Part of a small language model's weights: width 256, 529M tokens.
MLP neurons of a small language model. Each row is named by its layer, matrix (gate and up: input weights) and neuron, and shows model dimensions 0-255. Each number is 500 + 40 x the weight over its row's rms, rounded and kept within 0 to 999. Numbers have three digits each. A neuron's up and down rows have the sign that makes its largest values positive.
After each neuron's rows, "fires after" lists the tokens most often just before its 100 highest values on Wikipedia text that the model never trained on. A number after a token or word is its count.

L7.gate46:489504500536512439518535527453529513477546422425560524561468529456476519451440512462511474508493498525498455438480474520510626475437523446495442538571494476528500514512469438455449497501461493493442455491481471506496564449452507499517484515453506460528506407508527480504497523437444482505465461509553494514470475511429488518531509445480515480499478441510465547494588509512486449470493492480539531452507503501462540480411436430471536564478461562467490476559531456538494563507540438496505529391523496501493516461523497540525558490540477498563487535531485467466533440496565473535525557437528513588442480515500492552516486466415494501446484503536451470535541405434430609508492497468510555589498457488466508539552435551574456542503488502454470544458479499516575446570524534
L7.up46:456524536538518441482550474438499452488491530530481531479507458524530490506502532450502517526522496454489542468506535515478572462418494472542516465513457553461532544491433453432452478481548439523499475478493472549480454502534385519391478488531482454537496440501495489421473538480503540457470524522509477500548399468521485518525515445416617548473445442501569484501479492531551471549535487402550508451476521548479442456509536517557576489546491526484499507503499496501557499519534475514468545531535523563547450463496497534566525495514461471456405547509552550483571527553465536465510502561452513557503512488533442514445494524527415499475534518561473526476525453451495498474566523442431534483499483446484512521526545495440478468506456463439497517585497547492546454420392503
fires after: " In" 21, " in" 19, "In" 9, "in" 8, "Ju" 6, " the" 6

L5.gate720:487539600474479496512487496493470520531497584433460464529456469475498468494553467466615485501503490547514519469489571495474492491558540550503502464494458515456574472474423526471513617464527499523544514434517528444509466493499484544509489486541493506476466483513507490415478508504530458518504555502452485440453563426536468460532439428521449487472534482492491475446519487439530498531462468470520536529537398500491463469485484529455531540463383514493541610468531477550545567579522533517500541539500456499534435503511502480554484435465433494502442477499491496457437533451546519449435476497527537495566399473475388527486430515448459514559477502540506483511497491502519484473536446553530437478413484511423490406516536564537528501485537493535518511474530492478489465515467500
L5.up720:502544537518464516509491506463491504513505490486508466512495534541589411506528532526580496514483487523381487527449565528462528493543507541546508489428490561524567511494471545452512537401515471460489472512539506495416438505484464528480541483502450496467444503472504460447455508456540480508440469505524497494499520468562495428538492419518438466526535532493550486506478515392485539495517462518488508491484511448532479547484478500482550496497439473522570570433510403488532557510524532566497586520478508493494499505534415560470470425476505463439422481454544467546519455498517566502476479534512554424487419456472409550502473538430469510496484512478476544510555432517508447439509465517532424447454471564456490440525482517515550447472535488607536542466474502500477477543459426
fires after: "9" 29, "0" 25, " in" 6, "–" 6

L7.gate264:453541516542493608466485483495517441435468437484483502525514531459481529503490446525477536498568478508450584487504505465387480460556559480550505497564460471467494527518480493486565458467518531481525500513481592418492561504492475511467553476502449448523496439510470479429501451521515415481563499520518474601443579540503584442469560545478482452485452519497534470395504473531537533418464610503549529488468566447495523464483539504515492455539528463488530516473509515496495500487482485545506493515461566497518505469463509559470545490454441471429485467502500482596482506532559465516541488455550491491511489538459528461571527500427527513496464528489474423409507473424427558473530439511516486563566513550535553466453497513510470497540528553436532493488528499501462472530458490
L7.up264:506455503498520450579487535536446567514486509504512567479523493513492437496472544455468511469474513557365533573544469513497457549507431516521553469523509587452506537505560448596514504482443470474482546492498502471572464419566421525554531487593481502508466478511549576519460471553500441460484501443465435524504516575423422459468526465519490522539503480475497495541410536477439495483442523504538471478450432494523456566484542499534492482560473514387575470553475553514493521538511537550518465525453473523464501432456532503497510540497465441489553476501546473475519473506488519530475498542471517545453492525535499532493515486564468525531556560544509510511488509578466532524450483460529544465479510485449452432537575502489455448571493479461529457499538491459517415514491557
fires after: "1" 36, " " 29, "2" 14, "." 4

L6.gate302:539494540508487537525483530421496475487489548537542538531527553443552517559457482483511452511583486464510600501489387517489528462450521514519511523489426507491514543523467486458552524486503534452417500540487510487566487523501457512454442484532538563491463540513487505529531438604430511518475458493494541439527430404422410423513503448580504494487469503507521468482475550494529540483534479495510555439513546531435521487454427489500476446519439412483565515477487455437480512545476504448433495527492502479527481513594377497496521510541448431454526529465502464472521504461568492469554547562507418468516495544506524488483525525474479521540500546493445464447486483502518501499534562508485485447496503451446524475521477471498514584538499466538424569512501487593499451477512457
L6.up302:501513455502520478466473562586437557487468510482466507523527632445586421439457465483516496531503498435424566492438519528501500487492501406473440484525484505477501499465436469424476465499528497490429493504521537522447486527533498552460537476523486470431523464505464496463480470576516508525483544539486525483542483487601522588401441441520485520470526424498556477545466491517493604499523498468481511462495500493502540517458487459498444547556564478509510523503527517496511514502538501561490525511476555463588480482544523468488464458467473505525464544528550532458491487446483450501510494502529470502517522546436471576433498541594465510457509535510505494502484435463452488489498430486406445401530427605459506495493512471508485519559526503499493554499549474534481423505474419
fires after: " de" 19, " in" 19, " In" 9, " De" 8, "in" 7, "De" 6

L6.gate861:524436549527497490510529425516462541495456533432511557418443554479523555475570507493470466451429511557468514540437466439457440505432507557502473421516450550518486421518508472503571462506488498478500450417488562493556561531501451565473480481504461514505455423461478516552511512464466516462494503524504512530436526561555465496475498496569414501489464487495483535493428500519596583484468514411527416477499578431538546500474463539506465473502498565547532465498521417581491414477493577516538505520436491532525483481563498546489512521480480510458450492452510493486515516486524557544536514527480497519523542467559503561509490569503461533530475532511479462488542488451457532478513476565420478490562508465485552552466438491555489450460487442530477475545583498446476533511508524
L6.up861:402520522479490488534497443494507461522463487429543565458588534489482503498537475437497531509507523540480489453490491546504532566454481455454542526477499543510452553467519496480463455501530513520413433507493518532417497509536394467474490562480558497499483546461531430520491459518410484441589478504464503465515571483478509506512513486563491435467453531531456612489510531498479499504574433506465497483492516576473478497507490505436483490517438509515480504521443511439510473597518565499554495562549499521496511475474482469540508586468502574434559371554465413491481459508458511565491580547484486465509494533449508522523540521500512482521546465461535479513521513573460536500530490517463528502452481531444444445516541541512503520474467469404487497515562527417433505458438507
fires after: " " 41, "2" 9, "5" 7, "3" 7, " p" 6, " Hand" 4

L4.gate838:539525508542513482456500522458516458428511496504427481564500519564526598492517445500485441437523543522532549548491517471498484488517570450518494516528404491518557562604534534432482479465428547494523552376437514510503488556540450498496480529494518518489526471473440524429524507544474502481547516487518516485470547512494534506524520461525478526455511549521602583432511453477470502482454491502488487567507516494521548504446465511460585493467501491527560380477492573471496532474419474558533512545466502517479529520497501537626432506438449470511509478571541516469529473440546455530464492499541490449503493498548515513501517465470545479564549496444479495467524468554464485396425518529493569483502574511541525541516541508559484504532564501505507436467478533518527466530494438
L4.up838:505499450441510562509541540521463468464479530519429531489408465581527481535445539505500500467551513404441540526530558571525478496553496522508486575503512522468491550574480464481545509566490562425516458602509460492523501470552510463453510485487500462519481532475476469481518504520502491572540502415467480423487514492515499565491520402482530494505501531467453507509465524509504500448473555517527485549524512539543540424512570507391554471503398436550532491493503515474454451539427540466537416444474512462552501514451455450474524443520473447432555480523572510551531496511542498498500537503521518433475427549528543521494557453548520549456550512457482546479471524526506564467509547487533553518555566514486546468529446473529481496435530497489537532507507514491544436521577422
fires after: " " 35, "2" 13, " co" 4

L7.gate722:523581465491460486536391521474505627488423463512513487476511588492499523488503556453494492495513489601569526549488505459455509489477518523461537497544577467527516534439440472427530507524510565518538496572566455543495532564477431519529491496479525530535476476592598537490472521489543465532502496517577508503429519576432520478477554503494569531447474511517482512526534500547522465541538484507521498588491493551486496478466526480464476521460520523502584466501562515471518461464458506513531554478504500501477462468494430465549463484443503512519544486523547501486532550385422456473552501434478489491507433474508474519556516495472466456508522534492469521491514536450467535519505492496499472602468477585521501473535428577459555490549493493476548464529481467440615458506524475
L7.up722:428462469455481496418487522524527512532501435492573466504490527414543474498474502534458492472504492467483547513492467563463481494460556483457493594566495503345485559501498503499501576529581519565497485429508466528561541484494436479555456537466544486559551489460487417477440547515503488509458534464496504577543428561483455512506519506440535529446421503518543474489513496497538500514512540545552410463490532488503518496441476498507552526478485545572455503440556498544485480488482496542451516532474448540588517558545474555542472432616563517534523491485506496443521489509457475563511480455553553518448558519538480457459484474522556479498527519445478459507468480490465535549515547526462497433531543527500498596516456525497443500498564530556540480539540528461511528521451520
fires after: " the" 23, " In" 12, " No" 6, " an" 5, "The" 4

L3.gate92:429453400482422464474576567398470525469518548451555456488442460422481447503456520544543550465478480529530497492523507547454553477449469439477454543593495487465528528452546523552483523465493477510504521494487504477418485471561472534517458456470499508498490494513490498483446483522534551535455528482516504492433501464557549485538532472519478519558524514493520559575499534424540489431500501438505437469607551584443438588551512549524485655472472495478518532493530443504474484509452558480484501531491495483564479471508485521538486479465581470445522490487460519493513434500410561420423515494499540514524457436520523532569471481465477485495573557536491468468525484502470454486496511534544505532446502489486522454488519461507513493521519473491489403518479471478480526466542493
L3.up92:500521438502480477514537500462498528472461466492571446507474469462527532495532527470483507551511562542534586517497545516478472438523434553484443568535484561491630524471527508555462562483497435488572512536500481443492517481524451474527494503419553530530544464522528497441409496540581493496440572502503424545488443468579467499498540495543505473497515509479455531529434475464508466453458522460446422461583478531464400520537474552505479593472476463471513492491522500445498388517519460488485464475471517504514488463503516592514446479470532497453499465456514466500516411554458571454453518471469570495577452451515524483554496507461477520475480557492495496544537497567484556502493545498558516528480515528442495486503484471506515449514452457489466420486570555499504532490598485
fires after: "9" 99

L3.gate577:461503403516404519499496523400497460512497496560552408505465518438477559432561513451528502481461498532521531567489477502533498546521498469486472497549529520470483528504455464524528492494527513529481482578569562474541488522511526455530636525537568490491552485524451490416562432560513452515452519598573481556526575470491495492487492430597415508523507529483551549507499512508537519576551485540556486470574485491570524466529525550482482529538510497458530473474527515479539469439436500506505516449487535556479506472504461491500444483560478518485462487442498490479484562562526498520513464537450538495448496511454486467558585476407509546491470580543470528560516544456465550487525553488494434503434515524510469517503554445490546486509508492479492493451552520498548451529534557
L3.up577:533549518495466483509456551396540521578475529482546532535441454476467433463506472597503411556559492407482501485471448501483502517509446509486541511492527461533503420458449564566558524521488572545506535496524436406562511506502545486547554475451588536475463453559582458515502426533477501582517486548494503514491490490472559502432508457522548486500500456486496472526545488468492516532551407484507485466469487530508429487489461480432519494484503512449502490525473504549514484546462516523448466404554469485521525485489474536489529584416490524535491552489448489409487482546559509513525515522469545516530523509470485513511494502563437462467530483541487548509499389560446552475488543561493483470543558507544467544491434439523517490510456463574455507441516520468452530481510458
fires after: "." 78, " the" 8, "–" 6, "9" 4

L2.gate694:426462527463555564483526564516459528549457551550444550451480536498491448445495474459451516488439469447597469460505532507434413488476522516524488405452479491465578555495470485516561482507436479529577469459500506479449492513481492485562457524439538446526476515456454487431491500526478483486518496396521459553463424480419484509489428468490543474517546512435525556506524493498495527501446459484481501542457492542491490495499483530440475493444490553519536472479525513477481465527555528523508529467449534462525570521506547524478442488534571491501488503512591503539474517488475429498518478524564510461547577588502499509492521470474510414451443416549482436426471487488456558552520447512538518461544593508487542566464544603530490501462460474523484481515477485579559507494492510
L2.up694:493421482501526556466578469421506499460400520510453551506429491457526479493449453438490562499485483507548524505517500503474414502490508452580518530467419487494551535557495468520528427471433519560511472526496508463460524543513505542512466541452473557541553562434458511519503557582479491510453555468521523527499471487418459508448493449504540490489553564444515520518506492469516490495463499504576435469522526501509541531518509487413492522443509509526556528484523521451426535522549476495526509503493503518483482569497556513521454538520609494494476518566559526477500500466475439533509523501523451485529535523415526558450500477438453460550469415605491439453543510470467564568491430463551498521479493512439591528462601550494455524491505458463444474529496543547533507458499503
fires after: " " 89, " (" 9

L6.gate941:441499495406543476527564538511573516468491489442489440486548523496474511510470466499470550482467493558493524444581433486482499449494524466556549477388544493491463520545518465429524520511478538466455504479524486430483421502555492502509503484465512521457467500493470443559518512461473524513501479505450515562435466514553395510525508544456507433581440516468493534442466488478477512481532534584512512492498556490524476509495425489530539523585489518521522491503495568529474491510512527571485517502414475458480481459459502526546514597473573519452423520538463461460424502515470518468483542430538508435574471453539491493540452510556477480473540506400462556470559486471559419433473437471496490541442412513499431550554541468500512540457443521445474491525505492507452474472529467
L6.up941:549544400499559584531494494505491403514464523482572541457507506470481483545497593560487542528447428502480476540509418474518524534508539529528513540518447500519556466566455541459459448503529473436480480473484520462495468484473465484510517477569508530479526509486470494461460463520474513487483555498519446563583464471475489544487482414505425526471525490431482494452513481508503488466450503480541528557474543576514459512508532543491478548501437520510464549451463472609462574536491548498436401467476508564472491511486549533553435489513454509509468532475480545470506436478507497558458481503509479535534499460417464508501478582444458417569459524506479480485504514502469512565515515472466474471529517513492547545406524624455472509589475417502475508547508427477492507455536544
fires after: "0" 23, "9" 14, " be" 5, "be" 5, "e" 4

L5.gate582:425454550508528479489529634458515529511522505566479527489565455490466466487491466510500518488498514500520562525525530444496500479489526505520513513534533510523590455493464520559579448430490553474578418515557515488518509528486462475453521473484446479468487464513394444495468502540530493468490424437500469477451570490562510488466539432513533468469430407460556525523494439499474565507479528500487492469541452453435526489486510510451531518559419529497506497498519451469548462486518522444536494567479456504505456502541470477500510462546525571500482482512435506418492533490527486474565528502478484501501496482478531559476447495497464522453446402555430438507558503478527500433545552571446486539457476480556513461439516426518523500434535525445571470455492596496480513585427517
L5.up582:497493500437499442466485476473530450557497524467504466413511471555388474512557533479536470435513414506496505486456455445458490503563532481478587539494514449457536460492533529553485481495466487533474488582521491511471493525541485576541527511485501515521490457458515483529595519402572466440460478402492499529503490528436491512443498438399513460496517476466541493539490461461510437514525477449468505426510497499407527468527442549475521462465431526512510535487503442476450463531502522554551507533472462494489434532426439516586536503423531436495516570468532467497423529493544493511457512516548557540523539464459436503479486539501480517547524515486472471420516508519455488532390520480475383527510514555532554497456496520453527513444506486509451510500483482527519531488444427
fires after: " " 58, "′" 10, "." 7, " (" 6, "0" 5

L3.gate851:516510538437478477456530492480544542490531565512540522505501537520534515493432444480507461493521475541532451437521496472512499489527445494414520474453425472557543535455570429508567443491512480481487475514491470516500497514509520489506524509509515568476431501546524486510530495544398518543524400526539513469510562473519424456535573518482545489525547540515448480570487520548485540516483496558570490486519468521495557469420368504454459413524563508468442524496541436518552487494521455552516536513488460437484476435526556419440496539463476496533473482540502465522419536563539570531407502451549475403504555469519521529471509576487546462490466510474494487510541525487510527415516522522513489547473508513510433512491429514473483531456471454477559507497451492488568532388464528
L3.up851:505555525489545535493574501488478514525470577481515519534443534513483406461534514529507482478523462526521454486491577427462480481484416484492518464453493390493605401456532525539504488508489539561502503498482519444509512503510484507490479426544509589486495447478548476442564479500465612475493486436506492533515497514469510530581548510468517421554556431557433482529502493486544546468447495437530423470568478470503503443476422521493462445544462487449427545533546472490456441502542480537457512514446503491484466454548522487500479500490546463510466478537488521507486525517561484485409465449516526509558515530511494511483482550515497548461441483477508500473541475485417590485443531558557428525514504443446480523494541424470459501455427487523560534543453548452454538458507498
fires after: "0" 55, "2" 29, "9" 9, "–" 4

L2.gate885:494472477464475453494558477504496511510449522457490490514438500522478600407488507524506603422454471497487486415473523481461476485509445526490447549538514509502516452497505497509506532475529537518515482483559501489405500610504523468520512454501450518482510486494558519482502467476480504523469526514476431517488500509537507478510466448552519503567495508467541408514523460483517464573471484455568452553561452492492505526505514458572533551542554523452438499520473545525437478567581498483538511463512409571480450493519438540502481479487476458561505536481509528497474535463447518478528535537505569468528593495573476440493502517465539422490452511458544559421476526509485493558503439602521550502487476470504510428473501537539428513528441622571452474562524447428531563527507504
L2.up885:516503527530493481530476517477518521473552493514534486595471519533465531492477562482563503510497491484592460513448516509479387479455510553477405584506554482501529462576472474561443437465546520550471500465488464471549511553553501570502491443461497525503505520478489518455424450517533538464515571491471492540509452548497460521470422492544523462532542530551501577484465501502567555545463541523530457497500532506471579467559495462531504459468545492489486553545548491516488472524450468523547510494599488495437498522411455528489519464580534442492472511499467498512508511536511521457496471556468495464525504462467482456522459515530486411487525506518428478495581468572560480414389438509469511503460531584567558504582494507568467421506470478508508461498501445548581527487493534
fires after: "9" 39, " member" 13, " members" 6, " end" 6, " chairman" 5, "==" 5

L6.gate507:578566536504421535517484484524543530480518446467522453437521511575456449510439496470487511514448517450560497394512454453492527465529432453518550483486531490456505546485528415539506530493546395474521443505488506549531400539517528521532484454446449508485532503449468525445509473454439527534522394504565511512510501524491487544466515472476471479404485461568548515496544504501507515476571485510435529479521551549606471475492491529519498466508443458505513480515438498566504521548477508530408451472478528489522467475455489538413520492497458523474481476518494439457541580524489505499554450563476506504470468471515433507497526468515498478508557517430538496553564502519545516493480523469495581470474488481472452407481583511471442520522405500496467555468441546588469527473516528
L6.up507:532467508562447506509572456528473464531517555437515448589467489522467447551529526467526454578501515514549481537485427433531466503479538463506524541556490448522443587462450452608530510496487469537474511500462504504533425454511449487405578526585464494477549530484524481450478518479504454504574438561579439520457451479525500486507531470535496495495464463569592519454494503425490473470520560497438583466572443580505431540572467512490540541434478446445475470492449455495453533412556507507477520498520479474481489494503425445506518553531544569497458518502557525473544489503480499484498505570521487511463514468473505528512535464485464512497575552508540519486497497556561571536511504481460483492471496471499528482466488493488519487508509496470505487448512576576483457605510509
fires after: " " 68, " in" 9, "1" 8, " (" 6, "2" 5

L11.gate515:472542476509500515551532530504473468465520568401557464506453535512517501491497451468525590479604473459526429496570487486463526460442457523468458522438495425488507519448464490512510502473507479511508495534455439505414510477434453553549511488473493470519475431495468445440494493464500437463460517539472494489478535465576486526464495486504476514479512470470501497488450502465523500539441513483539590563562527499449481473530433490519554526466512451527492495535533522541480499500498539445519438458443448540599462532472579462516454489489560467567475472521483489444628535494462496549520463472530446454464505452482495549506502491552455493503530476469592557503472464454528476510507469455471516445426490454477532499465452574470507541442382605450498513545458491448439519531439504
L11.up515:518557520469560509452540476495434474547466509500469487486432509430431541575406522461491519525533460472475480480511448471443477528425532450460517530561536522499545561541439467438471449529538551471545550509503457498469473500497482485480585534473521500501463450484543492508475515500438455503518574526514523437513431537517453522498591482486466455548499506571553515481514525490430361538447508516471530533498520491393501445479536489452476547411461520509497557540501576570532422519516543489476519489459492522477473514436528485505511485450487480438488473529417520508487444483469489537499502513518472476482507523479454582451532522450433454562529586440579481483521487494479546478530477507502513492494514432502429482465469558495493456556422569471475491533493482516570439557494523
fires after: "0" 16, "1" 15, "9" 9, "2" 7, "6" 7, "8" 6

L11.gate16:461506502469504501462496493475511549496495583469548507511512503456457483468439473519456514489550565524534530469489504448531567482443491476449482442518504483524506511434389478480560483507429482482479497481543424584473562517519480542529468513499498523430461471501479439482490505471522439544478529532514473531476543460415470446508505530449500510523578451519530510502467495471492470530430488491450494538542439447502452446375416495548532544475507466444562497535491478560566422571487496469497450547504435532536506458442472489521506495513501522478483475510511497530521498464446531491487458446485549429475464473501515527476498559448480587475525537477495541482480510595476516497453480454549439464445484495470456491473383551448435483433434516399503560555512526492566492446502403
L11.up16:496562467466582563537549465488532498504479502461461458523469574462421467417417457578454495442495535424485526467525443448470495491456525528556536494511509455482495510509525494499412484540530497483584502529501445492481488512454491569584510567539507479391493395562478473506458509480441456456544466586579509500480575504445532557450513532536449504488445460490457514524442493489501522457427625556479491485472537470505510496515515512489511464536487447558505451512507521475473474455480451438490490476469500515495488463554571471458532583529491447506510556499549461524489541531498512519474463514555512484502447546539467482463577521447540484459506479478500511523447516423459494459473484463543545457464508479464504500517449571502527440457453497433534481438430509511454522506436487
fires after: " " 61, " $" 7, "1" 5, " (" 5

L12.gate882:497538520583509488505457469471506492476568519500503523534513437447395480499480544428486571495536506547509479473523440586530510505446489577501502445422483461517527498556521513494519510511496516453540517507525516505484579487514490470525477432456571572458486538484501445394500584540466527505473507483601528473491483466501485508568590490515543549537529551453477469552465470570565560535508480519515428522547438466566545463508469538517487483480477512408506417547490506443487529530515490445535566501526395581500521459479416497460502524407474433407517501544476534518425499484513504508471503443543500569504488502514492563495491473462517523474509503503499521477495454480534547460534497520481479569480612481491467500440549542487534555480541550468486493459537490494508450543470526
L12.up882:501511472522556491525558568500482468544559521439535543511494488528523407495502545418522458487477528578463474465486498504540534456517473466482459519493562438428525512506537494468466458523498558508530507589520527505432570544503531442467479437451501559490467468486457436560481523510454436518489522474511478522425516561558496473526585487489505467456480523563535509432512487514548526503526575500458488547502560465477564441482467533530441475466537442526526522485499490487419553514553538456496514445565462595560522549433489450474476540559410496484427455469493483453571520492498539478457482517591550537504506468482595460541509526449579537530508467582493516488558538478445489545459481551490493515464557529482525490464424524530487533503484466433549503463457552486501535536499447
fires after: "|" 45, "–" 17, " " 17

L3.gate120:494573440519530544460578503457462439522509489521528502471538525464479566512505521439498563484495539507579500497459504522537529497474487433473480541450470530505541548429481407521511527511522481474484525545468496437544472453482516450470394482452522533575458530460448491509509540477570454518560529514471463524453435457525517468551522515548472491557417495526457590460518484448553506447471524493496536505527517498455580463427494510511515559492466429481504546465391466482490457497472549416482476485472472488515514498498506492531496426468489445547525501492421527533485474516492582440466555446439563510450540507513444515483507510438560539530491569536489566452452567482477454567556533455554564471469509512511545509459466495420432454539501469487503524572453491470569466471494533
L3.up120:529575502490507452442491472512473471524425476521516489482544452439472546486464502543540455490478533533596520495500531479570514500515486465430466469531462527461429525531514466481522515553493508501469532508495508535510432447510490553466519405453530512499485504532415549482495465466504468458539476530493508508424515538508491516536529492516446513525514477501463537467470447509449491421491478409523509517446555484491490427549511496487578527567412543474482550462502452515521488439522538461460527440474538438576497405561492537570427414502504442495557485444516498460526534436451548405447564472525475467520457441515516477481465507467511538516601486440558544581501556495562517465568562466517495541573516574483476441451455446513482459501528477466511499521455481489476516465551551
fires after: "9" 81, "1" 14

L11.gate413:509546567520502522480421447440483487509533462495487563525524505528437557478469492510453452526440487473448472471520455461522503502474458521530437515485514525467524532559572561484517524496522505525515466506480521485473615436499460503531526446433553477493520503516585506526488503503474565502566458476546472473497508552530493529452490487473456463456497468520457492482390459556531548491468461549495576492515506396483529512443450543501548482534459566393504433508426555449440495500559469501400441499560465472524540430436491509483489520502531558531442465515428532508461555462539488564479503517509459520521546532510483453454476495490480519516450565483510586468526468501474484458551507487568441452554512506484552516522396482462502484519508569459571506465507441522573512456485432
L11.up413:482480506500583494470540565486483583539578455397534477527429539600435444435609480593472516539535530497503493502485450472471498471479543435521497513508509504468507475494437514522438428562493467531569451532521511549525479506501474498480536474511489539483529524520515480508523523455507419446402481446455499468500450462448570525459498491505465481542544515493527569507517601469501537572557544515535547494517540480565498483466522506483544487490496416544480490461469507576538457529535519566569512528458463503475513500467520509486489449530451529469469541533468525580521456492511570495534492521515463534484605508484494507544453487514600516478516494532516437527442504486478474505533483488370478511455514477450563454531504530571475545440477525450507514485556467535470451526515488
fires after: " " 61, "2" 12, "1" 7

L7.gate834:552504487485523485532538469449609486481587488540525487483485529493493496457483430511493449476487504434545518475502492476487489488472562484460474585557536572503500549471497480542548503458503506416505490529479483516466490462491458560528476526529495596490468529513444506456538443590459474521512457470455424490485486537462519471491492536553511556473486460522553520530528430456440499459522516498496417548556522541535503449477486503393498416497474529528557521525412529515516517553524469440537483486547483449506506491514511544465533442561493482480426513488434480472458550541495469516468524559447543512412517576531527508435521469557472557536540454506456460486518513440494474547452436431510523450575435488525526576500544538518460459513442471576493523551456531538494419451500407
L7.up834:544523449521527462499536448435574552522453502505458472436449479486424540489437478503473444540516539417478494483499533521430497513518496466513518539513544538452566532537578468513432486469481490469491488561498524578557505466452451548493520567503476549487439457444525490481507543495465451498548507519535484538439548446496552503506516549449550536482549519527458516427497499499540461479504442485538472468554524431559467475566446499441420505456516487379511501492528442481470481536526508421472455485530407523529509427452487548403583480520558485428458540458577494515459494531529514575444558539526497522541450481481499485513489503470445545532536462547517487452542533484523510517519441484533426440493542552559568456508511526506523502457441530568487478473458545518511451529504497
fires after: " " 42, "d" 12, " L" 7, "l" 6, " (" 6, " O" 5

L7.gate711:546461461526461533549510445502465475539438422528496515441531529564402437485510511505506469463507452511483499524566439406452522492485412569467525509528516497422529477555518516455544450522468463573480582459479495541467521448491545496563493537427463473427543499467537500451519496499446422502516556547483482571474505484480457460552534469562471483492440484565563504498525423557529493499529526509507508559554513420469480507453439500577497453535450468498568380459464527559486470483496520545463541539472502589501498549472416525512532520469530529496528451540500555497537492504475538505461465458446505584552513531451508490545496456510466499492526476524477533491473548482553579516516495516536478485474529543484512544424554456444510461446498575508504569504491547546465480514491507
L7.up711:544531507436513518495502554565500515500533461462551514491507558553441515467484517478448522451465546510515518538450528533522493506419444505526435521518525412435452504479470484525554474444513556443483539524485449556485535498531445549512403480507584444506514455550514500528552491527468512480529504561491467494479490457435449485458499466536512547485511511425502489524476532464525534461599530493516494456478546499493493530594471510454544487493501432545467577502469558533531528467526452410550486496592471482483498511541425455485478458571449546432437481386503479504482445604461500437492488497495580495492540502585542437505468498583479480538559497453492515557502552506533502511457487564539483480490525444481464497503492485517442523510562427469493470476489465465552402535528482
fires after: " the" 13, " p" 12, " St" 11, "|" 10, " No" 8, " |" 6

L4.gate56:488496420507538506591550496463457506497524558499449495514452503502394525429497486474557484541540524469550537484481564482505481455525446467416425535536452578515465526484458459490538501542480417594536457549541520512502526597457449422457466550434502500488510437555435532500474510520428489499531566545529424500463498485485479538473500562486546531452594510502496486507470545460493521448495495506480514482475481523565478441477475487510449591517456499553495569512457509455481530424474555508506501497590415521501489454452460499536534451465522564491504473517459409517531491555527503453522499505505488475509463531459524480462447523545447472500492519517532548518503545471523540459478516417499523575474502528483501463455575500479459432450447537480465449476524515486537557501462597
L4.up56:553560397509428418521490492434429472538464523499539480479542477484515540487492483544483493489544499494518476480355558478521510552488532570490527431466547547500477465512501469444492513563473500586579474512469535519523459443518440436507525515524530507446548454552568532478482567542490516532518508529533530438493429408511528465433464508449503514438560548545527466506503487488458465481488465459523569455535412542561430432483479430516516548497492490494518488503466486517481458515525469445489441482518442515524499535489464502555518582434461559506513503552467466498508486576539533466508468478546430474475454505405531533523492534492374447464552511513502560536436456466531493498451530475515533518524510459489519470501496530471522482501500490474539424507490512474549508546581472
fires after: "9" 62, "8" 7, " the" 4

L2.gate623:473542466564481462490489522468421531541504495525425432512471415513380522488510536494544525489524481498498497518401599421495521474494524491457451520483445526525474419546473557518500516447540498488499379542470529462482469418481496560530518506461519475473537448538502535476491505563460521488513490534477454519447498508525515507540552481487465518507502458506554526523522518558496520509525488449472521481535467497511483495432480562502535533528406529541400554435489476473575514524551496500477544503506434541479554501518479528469539534523495494485502500578490492505522454488536546545490523528496538590584513463461512563515434511394529461474458534516498453446577489435403510554464495466525447492475471553459524539562488476439496464539500551500526550476491506401483569582507499
L2.up623:465545443482517478485483569523484485514572483500561445485500546519562447458501504539447554499469480454564469414493512517506513513524459525521521551554508522452567493521536500496529482533523499493499472482569441462464447555515471456466481490524559536431507495536521559545467508489603583451518545546532457479540441474540524491510523495471462458455573488515541449551513499464573469468495499466541460532588503614528483492532496484557475554500483480534480441509500468451497521612517492545523538517497525500547491517455571520495542477520459513480455422481520494450483438537385484537491452534463463536474543470495447479535387441407559504513596479538487509518497450490553495497413512495573562469526560520460477550516495579521533459519479456513514558497533500474527501450544518
fires after: "9" 86, " the" 5

L2.gate964:546502451491416483490498452413532426516438518422505500476510432472472510514526554429459536491463495435553493483481493547513510459456490522516506489501495523497600533535507496459506438491553519437528418514509506503477460556508453488512512422468436576436557453486464516484438528518503384485554531507525481481451522564419503499497514413590553516504469563518512534475510483496570406497480515465541474502525545471495483437518488528523564503509479567533531508462416574468551503477582523537505485446431491534443511510535549465523444514462516536477499473532494458549474546558532539527514508539497587537479454425483549485561566453470461526456479554503507479514539482547527445452516398469524536483547508506567479431464530556524539527463516515455491477486450468490517492481523525
L2.up964:509501513454504536534552501469551501489493486472524482579400520495513592533455528500508548458514574473474519479465542491448480470508423501503538525498457495437499553554482518460417561481554426564500553485485499490502509556498443528496493518551466512446481468501528570468486504518496467478478505509504459508435471519482472528587467471549501452529519560490503557551520517541446509504541477535524489476504449504492451497519500523548471551466444540553441546523433470535439462500448459518543553525546456472433499551497456557563537463558479504552525461543490517434466393500472532451453506419429530558588515480504520518432509515508488532488574534614499531437549487514484439418462507483493473442511433447465478545529562511537552528585501511475522472542571426475513501544453464
fires after: "9" 42, "5" 14, "8" 8, "6" 5, "4" 5